MLP neurons of a small language model. Each row is named by its layer, matrix (down: output weights) and neuron, and shows model dimensions 0-127. Each number is 128 + 32 x the weight over its row's rms, rounded and kept within 0 to 255. Numbers have three digits each.
A block is one neuron, or neurons of one layer that tend to fire together. After each block is what it responds to, as a language model described it from the Wikipedia text at the highest values.

L2.down10:161117123108047153128135102119127131111105171116165118145119123153090119093098138129128060113177146095108127130116092110114182127161115135145129149124180100146100156141100116150215128150072095072162153114117135122095073194187136058232146179125134166103194151132156124121166143129113145076094190088093091120105161114101134150107105070106152151208134128151122143113090112155095108089129
L2.down74:125138103151113124153125106132152156131113118121124106170209116103160124206145126141119194067106079113170185121118137105128082130170140145171159152077170152106094157177126158127112118163163131089136084125177154158079071186158132133105155089148171170090104121152118127120218089133165177146106134162180132139106149097139074132137136145093129164122127094099102158061096142158145090126089
L2.down110:138113126150157090152109119156100157141119149132135148113116149096148145067099115095131153115135140111060119114100091116120136090176171166126151095152223144144097162145127163124121120156097124131101080141151110144136194145194137180092097118091136102182153162047149196129116150153099126128097094094089098138144131164145131139192143160130129133148143168110160176093073137083189108117110
L2.down213:117126086096112093175123110134147124090087098104132127180087149132216128129082171089146122144158079128141122102080151143117143079123136118158154121095255133145076131110083089122140128140126167139105138135162151115122173090129124144209076102125168167166197134114064113123153144111140129104058117125176144134098115133114171140113000126135113095168147113127137123160121140189114103125114
L2.down307:118151062111077152103203100176135059155095105121115071135087132106179137124169147190131139102185088118093091122130148115099141107151146121189189135140132132151153118128184107110190116121122211106122135165108156125129159139115128138194105157143133129125110139159135135113149109139178142088121107110156093177096152093156088118141137123091120116134203172205181067150085167198130146153150
L2.down308:177117195140099150119162093124154076081149170044138108115139153111169081088121083133106082101122133130152167139127180133151125168150165134114137118123178141128140130160168135107115157146112104087132192115135128174084106097125143090095134111151086107167072150155123124106105091140149127183181160083113120120193123141107083149131101108124159113116065166160094155136119104136181093144079
L2.down344:116122076135121122109105122179144122118075159098143152136135161167164111141151134168124163068121136168098078200106198058105168128169140142142091103146156143090117093131118109130140100122131145084140078175162147183113162157178118099113139140190146105118137131140153171150120153068111131142076129094116115196087116147127125140171120138122130120119099107172130179102150101098097114099132
L2.down371:095138135131121136104139158092126094162058097077148109167121140146119155090142107158098109190114095104154114120134164153112162175158144134138146085119255125145097128171113162128102098128180113117127101162102110143161103073085123187152059105109152141153158135091082130163112132142128113147140154183202151107112141148089109141133068152208094135144166162096153191174152137169051119154146
L2.down421:150104121131129121130177102177116196121140140076091147059123138178117191113116153142106073088170110068100192180184103104120159101133079079100165152141105108166132130076172135122136145119134178129130148145147124162093179181184095126119122122143161123164177165089114132100160137114177078131143129151139160088107095107107150096077100098118085147133217106127130110127140095096153124117169
L2.down437:182141161105119065117134182150110117165129139130154096053170137064060137134167122192140149138119122084093154158085136143141160182131111134080165111155142208154121185143097151124134090090090149119151138150136148092055099118175100127178145107140154095089157100103184230126140099132097180159125144132102078115058110142106093134112165153078097160155117131135130136112124192093050142182107
L2.down449:165114161124083168145046116136128152134126130105160135151113140146125173139099170140152161182109126161169118136172088131175126138103134145102119167132082120155102158109154087069103119178053118172130128100156154126154120126137138129081160103157143161127197160152096106150189083085160090136156081144097136039142143137101127097147118148151164134182174168129104100125107113208130152184161
L2.down500:127100195112108061135113128125115125093112090055152173163171143152160118076129174104090087157175151142112120135093161137145165117176132142186154128108223093142089165147158144145117116163097121135117132145162148099078133183105097129118139114152121130083115096094089112107086173115120086128097215096129140138147116154116137115113019166111084095148116130158125100114158203134183135159157
L2.down582:134122101091097093117095144156118175147155129090103131094120128070120207114121099159139136086145166109101134131105140175093124145083158117125175158155148192091124187094123118094114171133108118129183154143137103079148131114160171091100118109074123161141129168076145136108176115121130127180120185087146174094088112112063150094111154129096123178139143131099127115131066124118158117168141
L2.down631:139119154095089082173167140100145123098126069136128118155043124124132127088111153119148115153132090137094131104123078158116135145072205120158188164146187106155114150136139175093099175114060154174135133113134123129124124098060114158119133193093100134130187103130148115133056057138097126160170140099153127161108151128092170134141067130120186133158105107125120080110103161165155171149186
L2.down637:110120215132195094129119145142116090139184128162214068138159185110125135055149112084077127094101136127194116114159102194127130122146133127147136097128167191103156102157125134168149157078139148136097144110118159128209057151181077124178134131169121161142144089093082053103128124105151143095144106127129128111095136069126122156119037172199175194133149139072071132169079126126098138209096
L2.down841:113157081120114150127107141172066111093168110110150089101182170188145141155122105027133162137133102171127125104130066146129182196120190046183148116161156174099109132152171111102157064136136110053147161150141190151189145111170158139130095137090109118129181171105118122091070094070166128072127147096129140105102099088133103104107124127145133178073129124123127181092145119108101183134136
Description: Foreign proper-name fragments. Early word pieces of multi-token proper names, mostly South Asian places and people, e.g. Ut-tar-akhand, Mir-aj, Bh-uba-neswar, Sh-uv-alov.

L2.down51:098169167146115092151135125120138132104119172110109174174139153157159093115162147158136157119135127172153153128112132156170128160086163112128123135092078199110100141128116169099114104117150099150093119110161146119160041145111074189054166109151126195158151133089117149121118128134142104088110133181079097108103142131139117197105140128090102115159225187115117141104123159203101147144123
L2.down88:098108109127105072158147070125104167080092087132160108098134093189143124100112167177070108133071171149153147150145137170172100157181115122123096150099151090154182171138128104165110150192082131092174072119120100160100126131168098163137094177153096148075176129118133145143112195211121149142092087159149101138133106097122147092173101072123134095156082148117158081054175116136080096070150
L2.down133:116122157111131086139092127106095151082162078080139149111138135214164107073163200109155141194123149160195161142122164137149100129103034103131095108124181091160100166126128136114104151134104149173109135117156119106163068138075108118135141119080156138124146107116111135099107150152206124140134105155117154148085030052124165132097126136104142135208126169122163137093126113086081064102090
L2.down136:147116102173127150128125117131143102147117145150108188119110165085136121144109115115110131130098136107105081152106110111092175108125112160111117150144197186109097119127126125150153111147144127139082186104117083118127124176176163074153115057112163096154105072038081072175132087128132150164140157107143109145156182203123114113130103169178170120117115112097174103168078119130085161164154
L2.down224:086126132120152134208141058096086100182140098136102134175131114093127122127120176127130157179105161146139143095081142140147137148142139091140109082090161146132143134084100128071115125127103185136118134152171092145170061128153065160107180081128121118126212167085137121122119170133140104147115154154066104100091169075123148175133071118130066177109143154122098165155100190158104140101138
L2.down289:162074148162141198121081156093106189135092141148176099114116129132174149073181186189085123141142140156148022072089120135085097057082123218134103097199179104128143158144171161081070140111115187137119120107167170114143080082094088101084123071122144100097070144088123090135089091146135172147140124151147130101136155096161121088148153144191104142176133092134125176078132086129177173135152
L2.down332:119176090111083102112147060090184091127134145169033155099130210131106099151134132155124156172167123156115158143111194129109160136082122105136134111146103143154076147058098134138141156107117091098106139186179152131121127131101092137055137157177170199125149216115099138098153078098124123104139093120143137146127140107113158093133084129117145153105085089118086155156146154135128128112135
L2.down364:104091134091131176158134165114105179127118106145076138121146161151172094132114136117122133118091103209122074072115141089156145086166058135115119082097165078121081105134146100096095137132044127157122104156128120195161113135100137169132125104061160103140146089107129087125075137150164101092103155162122162140117118117144140137087159081175120090151097143189137148128107156187147129114138
L2.down459:102136124183158150123164166129088140136059122126084117147138108099146129200067097170167009139079111168081111061102108117128154143144136107157137157084138198127140105132105127120113091173114102129146149101148117140130092095102102204157142134120134110111112113115161189124187094146097177105162134112116061090062161130092077109125112141058133156095119140148102153182129167051159124122151
L2.down492:102102176112125110127111078133105098094082153130087140192124154168124160070164125168194129178143191154218119108126150139184137120152126097105133170118163098128090090139156135054233101116101126121153135119112145146156130126149100138152143117081107139155162128094075104128138123094148189108121168156146173076130088133126121109062080140112107106146109114078099127071088094161113168142141
L2.down573:143115097125179147122134161108145135128142148164136156154148121112123148135123119123228128102171152195138161179138124125113101086107074155135126152155089130101177087130111192144166116139150175147110144200167139081100166121146159099150133118129132139129121087121116146131191123150162095094160111114034092151163157126088116140109208156176131094119128180126145126151128171122154120095149
L2.down623:080142082109113098159120167105101225154119205131154084127072123103160169161145138121144041152103170155082155129078120140120143122168130148214125169166232120168154083068142111152153172140121122155170128164092122086138124156152116162106116140099099152104124139131116150152131137128122081167172090170125097159150118126132068114161061112140135147144077140061114159092104145097148098125102
L2.down695:066117162184129146050104107105110103093131134132073120138130138134179117175100139108178129159163127172092148100107151131127142130115125135127104134137103089161131133169123156094061126207090142149151120163134106146115120078164092115108121104147091142139147140110112101099141100148088141166084143106147148103092085093141130113161002136169183186105078121121078159092154176151123139182096
L2.down795:116120198129135106129062143095079108118146090109123144085127107153170071072161159076172101169150148170158110074124125172087168118072077112132087081107141085139095208106101109121105183129147141161117147082154192147159071126147115126165149089120143146113138100141099114105112158157175150147112138082109142120103123117146138082129091156104127109125085195128143171098107112143070091105048
L2.down918:149180159106135143136080143168156101141194108096152199098112107132119127119116121064119094155157125148155132109082189163122117153093055092134158102161151028106120118095076097093096112106135139100105145115158174125161132130176138115212121121082101096110130037098133151128111152124152097128087089065100125128138155166121168103111089149076163117115083143149144111112123082101151148100103
L2.down1021:110125166170159118198083116145086117106065139110159115190130141143101137133134120105133130143103133157157129156122132131065131123111130085130108107125124109097076124081109135075113115087105116223099158188118084069149121167094124168136135097170115104154133118119116093067133129132111131106096171165158188116150113048162195171105072159180134181157210122075142170178089138205133094122098
Description: Final digits of numbers. Final digit chunk of multi-digit numbers split into pieces, such as years (18'14', 17'97'), NRHP reference numbers, and statistics.

L4.down503:169125103135116143121108138136112144170132132141126101120163116087170103081156104133121121131112175140089085128190095134115125099108178136126129154116153090066097078147204104127150165092097120112147104128123059183149139159123129147101175109205140139131117162148160166149170092119137140094141109125123184106157095140114147165191077106120178156112118062106133136133189120084128190062132
Description: Sports article formatting. Paragraph breaks after the short-description line under an article title (e.g. Croatian footballer), plus dashes in table separator rows and score digits.

L2.down28:054183113091172102083137126147140154122116144140108100164084147087092133131109124113160119097158123052147126105108200131076164104127137121115152130077153106173087128095115143180164088170136113137147203112118111103179141083103152076134224113127157117117137158117128075103143093136161119127090186153109137115122131130158085098124072159134168137086095127049187127155102141117148053119191
L2.down117:142117124132131129160113148111132119106089152145118144127169116122112103130102165136086080120090158134114121103112109091137103079096129098085130131110124057110147184096129111132105127158144174107145176157138121086129140125125214116114100157083123125113140127049213077130119121226179141085139158090140130123138154076152104131109123126091143107113159131111189130119097218165144168147121
L2.down130:110090130136114140094088110089121082099127123149129165106173148168127192131121107134078156150114191149111146153154155115134132102150132137114117148129190133158184086092147117172153119115105159133112144166190156140138139131179116106191118145156171120142143107120157100128162079129146128126100133146092136184135086127146117136048062140155141124158143104097101157095063101100120130164101
L2.down145:091131115195137166124130141127176165076094171111128101081125145100144143152149132129188119115126138113113145074138158146079078102123097169167109166141210165135170118102175109137154110159151097165163152087143159148119118138103142141186127138117104133101134124126140083181086118130058161187218150110131140129086160088134119154151065154121109119163101101101166148134127156119090127186138
L2.down227:139135132140120145151127127140137113118120121089107100186124152079151116139141114104148149151166087145133119137145178109104148178176140068193104129072157066099124117168147140139137103118076138148095193088078094155093149142132160096083112094154150114132146107101149089146096102144105134125108120127101140087056154069117141120123000120139158128140124040156199134156085144199125130196112
L2.down283:035121120142154122139092099158127132161147147127098116188108127072101097116102123144140126127159109130164124105119052118127116167100166108152135128077171108102114128200083076161167150087105150155107144071154103135155157155101121178099150114098124100181107086122081122116105078063123165180083130169142114188139103118135131160152065126151094124139098060082115124145166154150088128125137
L2.down331:165161115076135082101108115183107115132128080099156086123153097110154167140132088125112122135193105117153123129099169158161178081098119167163155111105199096092074078130062078149133119127122082176096167122112177131169121145131124123088123154119077137129153170111093122169132183137156113132105121104084151083083135158126206148140033150173192081068161139068136198118111179131095064167183
L2.down382:159194102125082092149179187106147143146078091109129189127184103114152092104157150073058099104112098138177087183112130119165068139115106130121115087118103102131122089105149189115149156127145128119090136154121152102148125104121092084111119128098107087058138094118116107110122101093168096184115130096153106157112128138159101152121098126153079126117113088097108107145062108125115097131145
L2.down639:147118068082119090160136116119174142174157115105139127124139161140098060060173121094083114135122149069142105067134112129074166175158132150168126169116158172151075137164151137158123145130085201140100167186172136108118160117077127196102128110192113136122129127117078208063079127149100188105120115108080066190099105088121075126067157175050121128114099114100145164157085138106148129123140
L2.down670:166126123115094119109112154110173117152148144109155125090099119173147153124137147140109128121112179148145171142154199171143112123142124081115166177169181128164145109091062103124066182113130136107168172148134190121167125174152124153096116133105120193060153118149123090137187172137102098145150081121120138129099120194096069118109094131154181145143191139124097073136114097178112054133089
L2.down672:175169116146164092117117143140139130092177137115158106130135162140095169170171154158128132125159151153143181130075150155096118094156176115147106160110134102163175066130186129165115062129140122126130115142144134104178146131163094097147127138098174173159083071112148129127180183094110068087160147130117112080136007153127174133151054165183148121156150151118121115166160142127190119156169
L2.down715:145162143144094163115150115122097124170132134131162151122054140165134094158093102134133142160150120095117091126161151201118128110121086107087084131183178134129101158105146063121134098119149151134134147169126158154160098090151154112138115132115132119147129093086090162083132116203135144121139138089128126094127126141093163125098012155097136079149157087139126110123130126125123084098137
L2.down718:088101196132144139143161154088126099137206092103125126140123116119123091133137175075111158156158130151152126098142152154146175085122112099157135156146158056160089085118117108105124132150149132204060139099154101143123090085135099138065095070146129122164126135184108102182116139153106146100152052140062087124085104086128148153153037123125100119156157167112182152162085141159183111209140
L2.down719:133126181179123129171116123134076137166096123089113141159117151131180088142135131137111175129135091145128049152155094124115069147130155155167096108098142075136102108128056117139086136160059127175063159126154161133127097157075116139160122162158083145183087087095120088122115170119152126152104107095088112092158151107111175129131083099152146134122114146112146204090119120069152090140079
L2.down820:171165159091089159109106086111104118112136138152120125123111096142133102176059097135131200123138114113104145151153142179154137105101110138137099146124181128109144116124175135144108111174117133129139126125206160186172105131129126142145100104069147115106169082092171166119119126156100126136173144055091132102147110098162171102116000145104130124119145091155146097140090120112111066122133
L2.down938:136043124077179165109079058104098124148165148173138140122152099125121171134162103161088098132160124137104137179148153044142177142140114149148119074127218104114122111159143184163134098136097178108115176136116119135138119148115155120157136077155127106136178116171193109075067137125142137128193066143073110161130173113197077163172043109162138090131110187172169136141117116066124118125110
Description: Table separator dashes. Hyphens inside markdown table divider rows (|---|---|) after header rows; more weakly, the second word or piece of compounds, like Installed power, Conservation status, warships.

L6.down151:154152159135166146139129102040098085113159135137113147122169153114150099075090139076112125115130184152078062080109185135175091136156146091117077165093144095145138112195131113113123130140171112136138153116138123082109119095134130102152158125090154152149153130138108121102163082151119155123138147131153099127109164124129121146159099144113100168138149130144169111085093134107092091102160
L6.down239:119129086110109145100113149221121110077145124076085162122065097104135172183096112144138107163140075106107161140107170117151114170122124099067127157149185114078119090109119140106124118091131095092128122121101136144122149109089179174119105101166119084147150148138127169120126106176105090106179140132088125081131129141147078113138000187091140098110203130095137168110153121111210167132140
L6.down363:158172115167134088130063145219071158076145127103125147137069112119139131140170165113131070099083074124141108112112108105158098105104134130086130132112137108137121128074119143115147101162122170122152084141168147118132101112093178166130156148087151072142096148149140071152131136139075079110148137071166144101113104098103089107184000182114159166165174182126091110120122152103111144103094
L6.down679:145142095093116095160104148142126067102124106111139102079149105110094161062157092129135126136127143132178146137087117199149143108168127145131158162131184172127165067076158146204108189110167104151106157129114176116114091120176139099121124093099118107063113162158141139160146129099174176193173165150103087168122146192112048133161079137142102149188096154153092142136124128163134141167127
Description: Wiki table and list markup. Fires on the dashes of markdown table separator rows (|---|---|-) and on line breaks ending infobox-style "- Field: value" lists or table blocks before headings.

L6.down295:121153093170070105129125105182174078158183101167083174062154125149175082125132139084142144180105177112180174138120074142134153065071107093165158166139117136115103178106114102127132163164146112092144174117150111140098154121128130160091122174168098118119151165161109138163139106141134174113133131177072149073125152110071138127188101179097174123150103168098119156139097115147111157090114
L6.down624:100103100135127143143124122117188101118137187151215126062130165163116121087153132171133116177116134114156126137147108112163119107126081135128152156135121162159146085174143097158144105060100171117140150084136153036120113139161107128142142109145129138167153142111153113205144114165128087079058170087148107071128143160112132109197150150154121108196151171146069178159123107176061175111095
L6.down638:112193101108104203083149121111096174190199159084122120110097141146114134125102132133079145170160175174140109177107118050141134107134117102054120100131152105132168141157096116159238151122165120132124133144079133121080136100138107167174064066146133125120154110116084132162180102147126184092201139163080156170140088140169122050129103167092153128101149067140156121125162113121108113169099
L6.down641:140127075142116135064132131175127160112170159119131129083123112146102131133179127132139116000095163132089153169179171116107093156080096079099139138096056167109156101127077132130122106097191175138145119155100098140106091167125158155138142108114155066130188195086186131155120097173118109110201115132121150097186153121113117087105196095062126080091122126106096077106140110142131148102132
Description: Coordinate and table digits. Digit chunks late in long numbers, above all decimal coordinates (120.4936|11, 41.5357|02) and vote percentages or scores in wiki tables; also some table-cell words and word endings.

L4.down355:132146104135115100152163109167125150158096140119124100099135142074133145136108066071138143138131117165113054089115162129099120165138166117106113115093222124066128106111142141128099086155105117137124123184191138117123147175156086146129153101123125150166196192102091090127129142142107149112127140100078117107075135119057128146150103141134078174081153158151170180173121142136119128171140
Description: Year-number tokens. Year numbers, mostly their final two-digit piece after a century prefix, in parentheses or after "in", such as (19'32'–2008), in 2010, (1748).